config = dict(
    n_layer=11,
    n_head=4,
    norm_place='pre',
    positions='rope',
    bias='all',
    tie_embeddings=True,
    init_std_o=0.00463,
    beta2=0.98,
)
MLP neurons of a small language model. Each row is named by its layer, matrix (gate and up: input weights) and neuron, and shows model dimensions 48-143. Each number is 128 + 32 x the weight over its row's rms, rounded and kept within 0 to 255. Numbers have three digits each. A neuron's up and down rows have the sign that makes its largest values positive.
After each neuron's rows, "fires on" lists the tokens most often at its 100 highest values on Wikipedia text that the model never trained on; "fires in" lists the words (lower case) most often at its 100 highest values on Wikipedia text that the model never trained on.

L8.gate513:105172120149057104148177153161069075147096182140168197100159083161143161172123109170093118127157101143148124130145092103116120127189151108122094113130166104123100127143122106105141161114148156135070129151155110095081110148174139133120081157115089158143122126114146169135122142145163148122
L8.up513:119167186158145142244164158123150152177104111073183175193166159075127155177119105141136138173149114141126034127132096101115106140164168155133069106154164096155152112115100136099155076118091160114122124117189140107093131148143094143105141169119071102130088122154096139131088165155151086097
fires on: " was", "ing", "ly"
fires in: "was", "being"

L8.gate505:112139074156126133135126134137043100147072112142171176176091086099097133121072125109124135131134155161142154154071148109118155127153103130105052128122208138092155106148117113081123183104195094065144134193170097180097099111122080079202138203154165149125105148193172065148127135171100116160
L8.up505:087044081166101156071112177136125136172147114137127092076145131119133124146152129105147090147044125137116120094083163141132113082104126159147139103106114169124150143090091089116030145171121140113085151143078091144184123101139123139142146188138134104138129138128139132101134144129143102156
fires on: " he", "t", "he"
fires in: "he", "held", "secretary", "helped"

L6.gate111:129114123099073157126151148104140122124166218152077208109089119160141138092077086113157112067172162154177126073146116155104130103168054113125131070119143101065130154180109140117125193145146060143082102120172172154109118117070117137131139074111154175151097171154151146111161125173118092129
L6.up111:154152170086088147064160122091089115095156136180117166117071070129159151140081115161087103139118163122133133123185076148119184135151114120101180130060203122086176164130133162181129152100128098133131098147150153122145178073102127181128118145121168118125130165179105113114145156128142117100
fires on: " with", " been", " or", " be", "te", " a"
fires in: "been", "with", "or", "be", "a"

L5.gate404:099152120138078153138125149136132105165161130177113228077153131142141058110132146131098157138135104128130141142126106107105116039119134131131088124194102172082127068196166148102123183111125061153138109148120120161155151120117176094121078169037117149110147151114138109113113103099137112180
L5.up404:163168168133123187170121156112127117145169130159156166183154079088129084162102196122104149131103130154095096161150091153166135133145075172142114122165123150152119100162156129149173113107132106147162185096166087201150159127165145077200125168073074152151145165110123120120108097112127071169
fires on: " is", " was", "ing", "'s", "ed", "on"
fires in: "is", "was", "being", "s", "received", "having"

L6.gate402:019156183136100063151155179133091112140103100124106146130033140106151142179127141111175239079115170147108129148112090106084125116191146120112159131153112123142174133144145169083128118123140104093128108167135094080159149099118133119139109139158083095089192133179110155132154143090124169116
L6.up402:097127164107128114118141134130088150104104099087119090128133140139171155168090181199066168131131103195152150168088117119183134075203160096090156080179140102108137186133133098123068125134150104117106164165060144168197112110176110142126149172165100138105116144067091128096123177136112097131
fires on: "ly", " also", "ow", "ost"
fires in: "also", "originally", "now", "currently", "almost", "initially"

L8.gate279:125104098128100143132131182135146136136111104165150135100138112131182128122096123166111151138120175114094125122050141146117116144106134143123099088155108054070127142137147093090112165110135044161121153106104103120107129120148127192155146147089096121118157174152113155163125131123147105146
L8.up279:111168139115105069099161138045172092152147099110145110215116110115170119106138104078143053124072143127163095155125185124198149152124112078105131086143170165147107166161100137128153102111138138116131137130123078111180183138094138068120125128128133154175135071141153131073138146096146085129
fires on: "is", " which", " it", " she", " She", " this"
fires in: "this", "she", "which", "it"

L2.gate578:140119172144043113128116132126141138110149131184111117124133079180123156149132144104149113156156149119100106193113139101065093149142122088117084163087101103065162138134180087142118094146111150168112154122086116142159082137091180155132045146161178131094143066164135117136147163129106174133
L2.up578:119139140161128088144135155162114111138132130103178130114183137119096150103145078136088111114164117095092149142124149094114079163176148155115116044140182133162135070108137168151139157121136135161122167098153181136122143089136115141150196158198116130160135144165125068163084101071109110100
fires on: " sup", " ret", "id", "ist", "iet", "on"
fires in: "support", "said", "soviet", "return", "supporting", "returned"

L2.gate318:126106121117123097112130077163088165098115212154122161134142143142146121154115113131121189131148076136090117112065110112131096132167171144186071117110160107085140147168129130101157138168147088112135071133133057136165157182152146123058144147128147157089041141095082132106190101172171112098
L2.up318:127116177135107092133108120119117154133136198161122081106168135125139197144153166150122165172124128158052105081130121149095103140101130138121126120118163096099114127154134142166113109110136136125122111090107063168129180137096117187153165105152113078100072160116098108114127114148172070143
fires on: "att", "ollow", " Feb", " January", " Apr", " Jun"
fires in: "following", "february", "january", "battle", "apr", "oct"

L2.gate91:133078113113078177107110131110096147132193161120130156081074089164120096143085106113185171162116112196098112122161094147149143203144128069120089155138152116094096089140169127095086121102153134134099154129173134111149144135142141082154065118092101157185172112173124126133144175116143133136
L2.up91:116084162148124188126111191185145143131159107112111119183126054094120146088112065098111117095125108147118079129126088152127034112087121094129112142125125204157158117162161193144137115147110194109145132120150096124137151125165130128124054124116169098183139118147135112115218067089047161099
fires on: "own", "on", "in", "inn", "'s", "O"
fires in: "known", "won", "win", "s", "winner", "winning"

L8.gate418:117105129093063081139126172076093152181088112143118162141124138116169096107136145100087087106153145171138141141096092166134151082175087094110135092162150070120073166116139091093091109095133084136142080159142103093178129125110151120172132098120138098120142114103105182117110129145161130135
L8.up418:036144118131160103193135080147136064186101079104093118160116111072131145094179122164127146137123119103101131130145118085151103112122159132130089098091105136130103100103101144091100103136129122040112107109093102121118093117117098098091174101096103141096147062130115119135097098126109138158
fires on: " of", "ong", "e", "ib"
fires in: "of", "along", "among", "alongside", "defeated"

L2.gate426:048176143172108098100159203135142168044155154121096085142157086166138114180134138136122130141153166113118149152083115135169108070130082091135128128121149175122114171136088164128153094134089130104157123139178065116135110176107089116096138179084176186141127165184134138157155102148181074132
L2.up426:113172132133116117090090130118151149140174151165054011108180097160155145122131153120107105126148158117161104152127111125132141110111148086102140124157099188128166132176104097092138161146165122165096058097075174107163147116078124161075114113200052164127084173162175108168106164144156124125
fires on: "8", "2", "7", " 18"
fires in: "28", "18", "27", "12", "32"

L2.gate245:093114088147038130147135141134102119127107131147163126143145063153127124113099126148124128147163136177109118204066101125127081103145133126117062073155082178075145154163103123140142118156075063157142133043126104157109110204079112106115136140090180172133074109151144131153202136121120092104
L2.up245:142088125109116064113174073153134121093136159092136141129170142090144167107100116129113190166097189089126074131162074100202101161142093094096199135143125087041073208202097180163131189089095079191135088096137116114124087071175109153149154133088126172131111108155140127147128113087097131140
fires on: "ot", "out", "ue", "ve"
fires in: "votes", "about", "total", "throughout", "true", "turnout"

L2.gate11:153094115110056136099156193117108070148083101149134156128089036167089093129126124130098142153106134153112084174165147179110160084168117106127143153169093116131153126153096166150092186142115094131134124071147125166121165163090152129146121155146131152183101156120135205084141154078107095118
L2.up11:101085137089113139090165170120145110127116186143137064097137135110144095183147112113124092116078148171106137138241128182151145167105145098119084115090141105138122117061105133113130127107131163115161091173135139128134130112054177171125090129156147122158148133135160126125150178159141136176
fires on: " a", " me"
fires in: "a"

L6.gate505:149161079121104095106167139095081128139171109142131171149103073139201099129121123136092114159140152144154146127052056204074112106152094143128081092155155162115091123150125090095086155152134137113111183125140098147135108137038173113103107094111100159123175128114145186124148155116147072133
L6.up505:134142100115120109143179142151093147116123123131121162175188100053119074121119056144146128158167166092125060133155067225153104112132092178128070100181144181147127120123137073125087144108101139112177130102121091169102105130074140102129139074133113122165134128114162128105122160064095064129
fires on: " are", " were", "ing", "ome"
fires in: "are", "were", "being", "become"

L5.gate675:125076191117110104108120133157152094195105123080176140092114069170122085104136103176150110112141168082119091071107155177125114129108149055150122133157151130090164144180117120130151120143124085122047141109085151125090192146126071143120117120152108097147139039159186160120111126155143109153
L5.up675:173137101082085146143216169125092100164161117094107080138161069138099083112111124215163120110092173106168157122101072157138168121127120099125120137110185141123113129169073115148130145134135139072113120142133136081012127129145123207114182125102109106106119118081164115127150164146056097136
fires on: "our", " three", "al", " two", "ix", "ight"
fires in: "three", "four", "several", "two", "six", "eight"

L8.gate234:126144118095101141160123153096074108116177175138138083172079071136160083151170100157129150120118148133112117103114068181046135153107090100145125133148123089122098125144130098125092145140100178143114106126104125052086175122081073166136115122114112116133049196142129155149144150124146164133
L8.up234:118110100106120196124141108139117103098131109107086161099153136136162076090157166129054095146158121177113139118077158186178173093076107146091131132124115158119076102124121176104168093129114124103119148100137073145116105124178179125175118159153081107104166155095112160152126111105143180172
fires on: " of", "ile", "an"
fires in: "of", "while", "than"

L8.gate34:150089108137081160162152152132094104135106158108120229120135088132156181050103119105131136109098097116114095103062119154123129063191091063132113123176121112124119116122107109163105103122135126118112085168143089079126143113091096159099155145171171159107137113151153197157121136129123088128
L8.up34:133216112176103142139094127136153139106131097141110122154134139075146085166092139138075109153140155154061114153148108143128109093086142174166124134151148169116214132137183153162082100085112147145162132132128058155180139095148148069139108110124113109090110102141057177096133129127171093097
fires on: " to", " into", " from", " as", "c"
fires in: "to", "into", "from", "as"

L5.gate538:108077141102078102090140106134066166124150121145108141131044143083199149187098085144141116092160108133157153110088154136145168079176136073155156175187100115091139108138149171078078179151094087096103034166139137099162151089147151153111164149130151118153123143131136147105146103118131185118
L5.up538:131059155230108201132220094131107116110115142148124134108081124128128091154146107109124126098166112047074115176148134152155120083069099152165145138157109141101119170136130218130173162113117100079128173183138132131142156106162146176116145128150140111127094118136131145160161069117097173150
fires on: " between", "ide", "rom", "te", "ers", " from"
fires in: "from", "between", "committee", "video", "alongside", "version"

L2.gate560:122144103113083121105159107112075165193136136148115144135120127203119087114133121147122121149128143147137154109141126164125112115184110133102161147136072124123117135111091128134115104155126126165173132084120143164112094150130128082103177174132130139143093136090125139176145138163192157161
L2.up560:151051161106121119148199119157180174090142095158119072181183111184131109120146159101165149160101155132115200120097131155092087134143161128083140136075103168094164115175099143155116117112096110041158148169154143201117089155169128142115065176125195143102168119175072135135204208143148099134
fires on: "1", "8", "9", "7", "6", "5"
fires in: "2001", "2008", "2009", "2007", "2006", "2005"

L6.gate238:128170146137101145075151096105147107143141102170161098120102124085165081070100173068150154090108124158126130117152125139152175131181115092105108077106104162143124146177120135142141114118132152208091133109123116130149104110112107132146068068154118161124146131088148167112170116129103077139
L6.up238:165109142170125152147187141153135156099106131160128112115107171124126155097176127152120077140152149089075185142181075107097137137119137141116081083123071173141128108127111122083136076114113117102079177183124153118133100114148108190146130091139141156100168117138047168176125120122097091118
fires on: " they", " who", " to", "ric", " that", "ther"
fires in: "they", "who", "to", "that", "other", "african"

L2.gate289:144122115104063154098104140076106143121137101126175136115139080150101055141110151143138150166136087217104114151135071139127141132136162101168113146151176093129115186080108130090095142116159128109093093100165091182138165112084150115151110139127092109190122086137164162108152128143149149155
L2.up289:157097122097142097079188082119152161177159107155123108140134151104096121112126110159196154121089175133143143101202129145160155156102118071183125146132169131123117134133119041119183141143158165124094092087116159136114134107166133100108194179152085096174162149164137146109122139128106095143
fires on: " two", " three", "ive"
fires in: "two", "three", "five"

L2.gate392:188118101150086153152093125053115071113064156142139127137110097158127098174156109157119147129102134139151158123108155159077130165213136120101111135117142150131171080159135134157124178140102163106125147121116092144174103155176107103121096079117088095124146093113128140123129176086135110163
L2.up392:155185093149121098166115096135160151056089151129169128119145116134093113118094110088145133166171157099172176135098126127128121078095142116111158088135132113147136130091148144162102166105132071115184123128098090132129114164140122151122144124131145135084119127149084121150108107122077136153
fires on: "ver", "ir", "ip"
fires in: "airport", "however", "several", "ship", "average", "air"

L6.gate348:114131115077057086117229095143078109152107110190085139106140090137162140120129092131116126125115126181101166105168087238099177126160114075133153199081081130119102139144110118040065143111115114157060067090097129129120115158118121120181095131127128071104145164074124186150178135104136131162
L6.up348:135131175141133102106163053141120123164089132165099121139171078114097167134147130175174160143108121143098102087173096144146147095163109064111136196086130108132097115157151172092170174116110151148115077068079131129125131134130129126166121138120140072146102221138135129216163088127148160140
fires on: " of", "ong", " are"
fires in: "of", "among", "are"

L2.gate600:145162157089081174118114121127073146168137138176112143089084106159105062075143121156066138123095150120054121093107129114122159115111162078071103153150147116053119104163167120085102151146123120121121118097127097112148097137186095133117131122160157157133098175106117160167168080155133053212
L2.up600:181090187150130144157194127091135110154118098153171067080107140071126138082144111141099166125048146103094125052130107117148172170165154123147106135159208136098084140137116133081137149139131111114172147116066102157132144087141063112095098098127137174120131151116127110182166152177103068148
fires on: " who", "ough", " she", " they", "ool"
fires in: "who", "she", "they", "although"

L6.gate557:098092138122116104143142144103153098138111129174202137118130104168131152134103211185123144078105134173132210125118056128104133114157066117117022255134185154121165104160138102126098112140122094098104116183096139095138145127143072101133091119165109139154103133099153136134151084128172134135
L6.up557:127148186117122090157093100101185101102148108157161139117055109106140150149101150130153099122149108160094173144095060101074090095106091148113105159117131166145206117142147116095098100152087089086074121141135091108161190086123089084133125162180090101132116173107124062157121100082135153194
fires on: " also", "est", " first", "ine"
fires in: "also", "first"

L5.gate227:118123182125058154115195098097088166095107124168104156109087079113150095114076098136081116078149097087125163151155161095145160160139097142117139138163130098113147099190173111163144140157137091119091165130167135137185116118108115138166135080113085087183100142099088135149170145077084148131
L5.up227:140116141140122100095168159111097181145130133144119056130184153138117102097118154140179101100127182076114148112174149076092093155159127163153110038090071152105138133121142097133126140148115124143164126148125217143126136094186078163057116157115129120139126125147141149115095114147072104158
fires on: "um", " that", " who", "oc", "ou", "at"
fires in: "summer", "that", "who", "southern", "social", "they"

L6.gate702:140168205120049150115157168154070064116141125149058132118112114110126112128121101110098123165177129123086096124124115134073090104169097079116115146147146130096098071144159143117176077134172115135140077167142143166133131143203122194150132121081091123078108164119046090097170157064130167167
L6.up702:138156147124115139163143173143097121153118099084084121170130129072132167111156115075148170213143110112091098125120088160132125170161136091121128164115159144134151131162171142159097098123142147141151076080060232165106135108174132142167173152089061158091072167148060064164117136038129176146
fires on: " are", "ly", " were", " and", "6"
fires in: "are", "were", "and", "eventually", "quickly", "area"

L2.gate462:132119152173075192143118168109122075069100139116141106072162078072153098137100108083083181186075157111097139171150133097157159100127155145121123163132179143141121121124135109107078134207098156059174163108174099153185171177102189103133079109106087161073099093128144138134149127125109108172
L2.up462:080107118131152152098197142121206108187157104140105124156150111105175124133165152143125065155096119147169128122079189099153146156114094151147091116062158107128111120142147187113170102117158154127092111139178099145171165056114100117146160101115154139159170169125122067145118114146142148185
fires on: "om", "ith", "ough", "is", "hen", "he"
fires in: "women", "with", "when", "his", "although"

L6.gate358:110151150105074143090122212106098065091148168116104178107078117118174145080086153117105152074115130182135142085073149120144172076156128135106107099199189124098066169122154124111085166129128107144168097160125114138138126150074148084139166106065119158121141160110142137142139126134113148105
L6.up358:106156115176132150122102172127179044062149153114111122148158164097127174096042148104091145148114116138113098081092170127151146147177164128072100083168175109148076149087128164140145118115124174157213080153133103174144139165079149150186187131093107130123096124123077113124164113097091083065
fires on: " to", "ed", "id"
fires in: "to", "described", "decided"

L2.gate535:161082122116092157110140126156110095119114075164156156073199083154115121075127127191079118156080106135113181187117122160120139082118168134138103171178129128136153119134109120129070133125140092118133130084136081112126149153083134133098083134108133172124140118184090169111216116123116117169
L2.up535:146127114123146105025145182154137066142157085115142129107093074126141114097050105168131138169085111108120191110129132202130163063139122130141052109108155085150120129130132170166125082151132176127118128111114093098101170137109134105144081145085140150134137134167106114173152083112092154202
fires on: " a"
fires in: "a"

L2.gate78:101145126052084089158135207107138092133105128109149153149103113142163108117095145106146094116133153171149148156137132124130204098145110108154045092098132089101110181137109134098068137184169118146105131137117139093102064120059164120133144142109092154160115097088154174127122080150096119108
L2.up78:104102139156132122133085157140129042117164118135093124125167082105119178137165129128138083135132165104193154147080110117168112087127107137122085120165180146133209092077103124078113114159093089160181106102117103148147130184079121125167119101154129079073099116122155094127121127127095115090
fires on: "al", "ear", "ly", "ate"
fires in: "year", "earth", "canal", "assembly", "capital", "traditional"

L2.gate228:149085068088053133178137127149054146113199159141135149117076082151160085081137167155169136088133126167126160101091156195112117106106168110094089098147091094087133142182140132118153189125106143162121125119140131078101081109148121149131069178122121164124132155097135136152139155151131156171
L2.up228:144082108129083121182153129144088087099126118141101097147108152110169128106156132107135153079071110146061148105093152157185117109090125090100148130102103091029105159125111168097165158114117087092138154127143136154113103113155108142151137137121102160099167178084162130122180156115100224143
fires on: "ision", " part", "ment", "ost", " Part", "ot"
fires in: "division", "department", "party", "most", "votes", "part"

L2.gate432:038102074105071127076112157120166115140148169153166126116164125115110133117106181107092114169220129169076115113143149173078098131131131075130067096137149147098131191143123095089149105175118076094118119113135189100089114127119139160135112114102178065168144128089177135060172067149088122102
L2.up432:133084081129079106110149167138096131099142198158184108161170176094138102096168128157138101177140129188135089165122117175146122132125110130142166082167138087089171144121145133074128199135080101120123097189095135141151158136113113143129121171093095110126088113123124192075110101083106122098
fires on: "ive", "ul", "ime", "ip", "own", "or"
fires in: "population", "time", "town", "tiptur", "locomotive", "active"

L8.gate443:151087097151089098161138112155098117177051143099157106094108102115192168087121140187165176045220159111095180061076077122080155091151086100124099158117141149125090126166163117125112153110116182174115116128141138065099113099100074138163099125128127098157173090108127147153103075157214102142
L8.up443:114106109181130089188192117072180135117047060103142111169096096113149165156141131162134150124197187155108183108055139118168140095157128121160096146163129136181117116111136152135142145096110165152132120104131123079081145095152106133196144138165084074177185137092130154162141171170197139128
fires on: " all", "ome", " of", "any", "ong"
fires in: "all", "of", "some", "many", "among", "allow"

L8.gate6:117192145146100077131100130146118090063154109132078124087164087108148160146095164132117105152174128158124183124210153139123123080195107092118117171142177134107153105172099130103128127153125084133104080159140156171101077074113126129107119157095105126150151150159154111056169095100116089123
L8.up6:116117183124139142115106152152165118161163138116163150132144188093094176122072175099173157174154149163089178181107105114168117136145043111161131189110168128152083109143132109099179195148086095152174062136120155174199138133075133140171126064131150118113101158094070141142154154137111143136
fires on: " are", " has", " have"
fires in: "has", "are", "have", "area"

L2.gate573:114137147132092117137165148157074111154119134186148187098156162103204133182111140097121078105125142169094096157102120187078140152139134107049061104177130161025133151145148147046117190164112107150116115173123119146129096148126095167123108105093142124162171124114125156082179095129166170102
L2.up573:086099126158118093172134127132135097108152061087141170144102110095105140155103116035149119129179159163125153202117091144113122113125112121105106077184089122179118079165148134132192113165121109145139120135114047136082099159188106073132083143116087140159210152123106078072169143105194141103
fires on: " was", " been"
fires in: "was", "been"

L5.gate630:044117154112127106114139168086155137134191162135110127148164136114074114093127153163103131169105142133103186092067130112164119104157098148166135077137170168092126155153176126086134148142114098157125090147156115094167130153082157102146122154155150148137130123170116101121123150132069123068
L5.up630:092159103122132090159133105119089096091094114107120198148074117116122141087126136145077135141161078114166108125087084178136123154121088149078148157165203144140080114126108136163160117131105101173110064183114181060128080162102151067166080097091119163068112162110155092185139099133094132105
fires on: " to", " im", "t", "ard"
fires in: "to", "captured", "guard"

L6.gate237:115168092126099125119147192111106129184203152164155132141102108159200132051187138157143146088205143129135133070059112151156105121097140074135076149118138147083108170185137124139129159122146153148101063180109166096120159104098076175131133109128121159120164107152144210067174144151162141141
L6.up237:105121087165129103121147198111154102166150114142122072193154098102110157096148108164168129101148181141112097074049098162142082187065131099132073118117116159112114188136103165200107104095092187114145108152081125097062177106121085156142148118110105106113147143146184153092149148120185153116
fires on: " all", " other", "al", "any"
fires in: "all", "several", "many", "other", "allow"

L5.gate175:087115109101101183096158154128125134100109155145144121151138138119171175106069138137126157096145128132195141111067054124167117062142110136082164183183063142059131123112162127094128151138097152140151094095105058104144154115142137115131165087088121098157110123107134148150180150128138172091
L5.up175:200112169111110122132179096143162105116152147153150098108171125150140142178106130111100105119146123166125121179119121070121120119146100119149089150094135112146123108197089165160140130122162140163186115133062167207071145107109110114131147136128159136115086130122091088074150125100108139073
fires on: "ot", " by", "ate", "es", "te"
fires in: "votes", "by", "total", "private", "turnout"

L2.gate416:088096107121061111165115085145077162074085063180118128107104120129064112069171133169088162159121183130134132171163099121083187171137147129142068079138134127124166093093074162161159110165109067099131145119103109149125109134094162106141125170121146113126083128140172124149087114145097146125
L2.up416:084121097131118129100163132163131136076108133098098126156099108158144108142118159166098121157122186144157139142136120167139134094084143171114141127147131164114105112133142103075090196125166097108081161086167136096133051130075122134191175084101136144070122137192101145199103055134134120174
fires on: " he", "y"
fires in: "he", "head", "held", "help", "health", "helped"

L6.gate154:102145128169094130167136105108106167111129148173106181097088130164149126126151221100105166120160121115104181126139129163108103142142136089141102134119140141090047135150166140091111161136180116158129098090161140169137071132138145171125148173103137150161126173159128148143154145109141134137
L6.up154:103178124167134120148115141096103126075189168163138125106132139160155138178176181099078183170181109073102124139159099121096117192128161125101095092080125132145112112127152151137175124133201164123114102141162179146156117089084146193162124159138128091132128091179045104134142090078133202130
fires on: " sup", " ret", "up", " des"
fires in: "support", "supreme", "return", "returned", "supporting", "described"

L2.gate179:108135123120087147123170155130113092138144114135132102095100098153173143079113104085120148130183144171138141057142088116070138124104130126152120116108112113130094015165156113142109127164161201162117190139152138138142117119120137146198076124111131152075134140129044150115139067175113149144
L2.up179:167176129168122079091076082154120129107152138119146160123158152108154179169135138127111157089126143064144063116057125190118165168081111133098122168160192117124144102123073164125157111103123089166099123123068136119173141123119211120112157108190106054131178131136151142115102130177150203143
fires on: "mer", " John", "r", "iam", "ister", "end"
fires in: "summer", "john", "siamese", "johnson", "sister"

L6.gate678:135059151135088200080172170185084103112149161159144124113109108139195091165144091127145095151079160106093130102149111159133170030107147114147097192086096137121152118201146094124093126114116135132165124147129097132128167140120115185128131127079087110122144101130112174116157123162108177139
L6.up678:126095138108143099121125167164143091138157108158081144129108108117126136124150156125171055170105142166087137150137141172122118173087082020121127094179123109131073122137152123129131138135134099178129175088121079156112146104085137186140165111118113116155145080133072139116131186154062143143
fires on: "o", "y", "a", "e", "on"
fires in: "no", "my", "a", "non"

L5.gate143:108161123132087081158144182152099134158193214167094061139114112162118102072100101165087126128130092087139128056178139143107111092109148151115163128154086092086092149144150169104109196141170138114130098085112081122118136146128052156106119079075112164151119105196120145135117081147081106130
L5.up143:130154117077137156143104065151055138112113133096115191124139180113062130164160158144111130198085088119126143163059142157189160187142106142213120053144141140205079156074145166135180122114118099155126058126185154106135067114128167101137144117177115188124126133124145135137164046109112074132
fires on: " to", "ue", "ce", "ite"
fires in: "to", "due", "produce", "despite"

L8.gate301:160161135060091114079144144067127131112141112138074124115092103163135179135107128137149109109131214117119125176116125118143168149159145145166088123179159108145052100121098125125118143139092094065121142124173107117142088134124117084144104085139109148080118180134178203139135147120145147151
L8.up301:114104132123128078085099145096084104160076137104203110166149118087118129105160165113125163141191109176090152104143134157126061074163080096086123116111205157090162103116139119119078138120142134149097130094117128163093119108139060172140153182167153092108130124104102059129169110173103094130
fires on: " also", " which", "ly"
fires in: "also", "which"

L2.gate626:115082109165076137126148130103084123185178158106131124121123107115173085122139135129096164144125111106140132106057163164107165106081098110102159115102110085118099203172135138106091197133121115142162140131118070122125126120160162119132085114088121155149128107113145205130159125130113202152
L2.up626:144125134156125180118108119178106132150148105138130127121169117135104074146181114155178155149134093113075090144124131150190101135095130117089192101150148132145154151157109176070146115136091023174106102146203108144105134149157160055121079157203074124149105107147156152148115139138109173121
fires on: "ollow", "ile", "00", "ould", "oot"
fires in: "following", "100", "file", "should", "while"

L5.gate105:077124122156075113149158110159102103122064129179050122088185144145188067145118137189127112091163112126125143146098103149151078106150097138122130128148110121121136104167217118078124161142153107179131137130094112153054109125164132167078134102106108100127107104091100103055143137136159119143
L5.up105:131124132101148107145153107128117068172103142101128115108142145095140146155147156080110146128125122118114092161121085110152146104211066164123131132116127143127088062165152139143109145147089091144120054095104089110128101069155118140124167161164093083160141168107134146137188112142164093109
fires on: " is", " has", " had", " have"
fires in: "is", "has", "had", "have"

L5.gate681:074121107081097096095168175127034136124052208200096143134100151164201099162098168158076135119128112094115106055136094137147129109087085104076100128114103114103076140165173101141171122102103128106104144179181173027115084169051163114103112115088119119052125109085087167131146126121149141144
L5.up681:104109127094127144123177170109104146115013141143107076127101156145195114229126094126047128090085150113136071105158090137170119101145111123112118152119116153106102127192142131187120118103075112117137134158148176085124101126104147095121136113058135097087109121082112169128139151144138168113
fires on: " Eng", " Is", " by", " is", "ial"
fires in: "by", "english", "island", "is", "england", "approximately"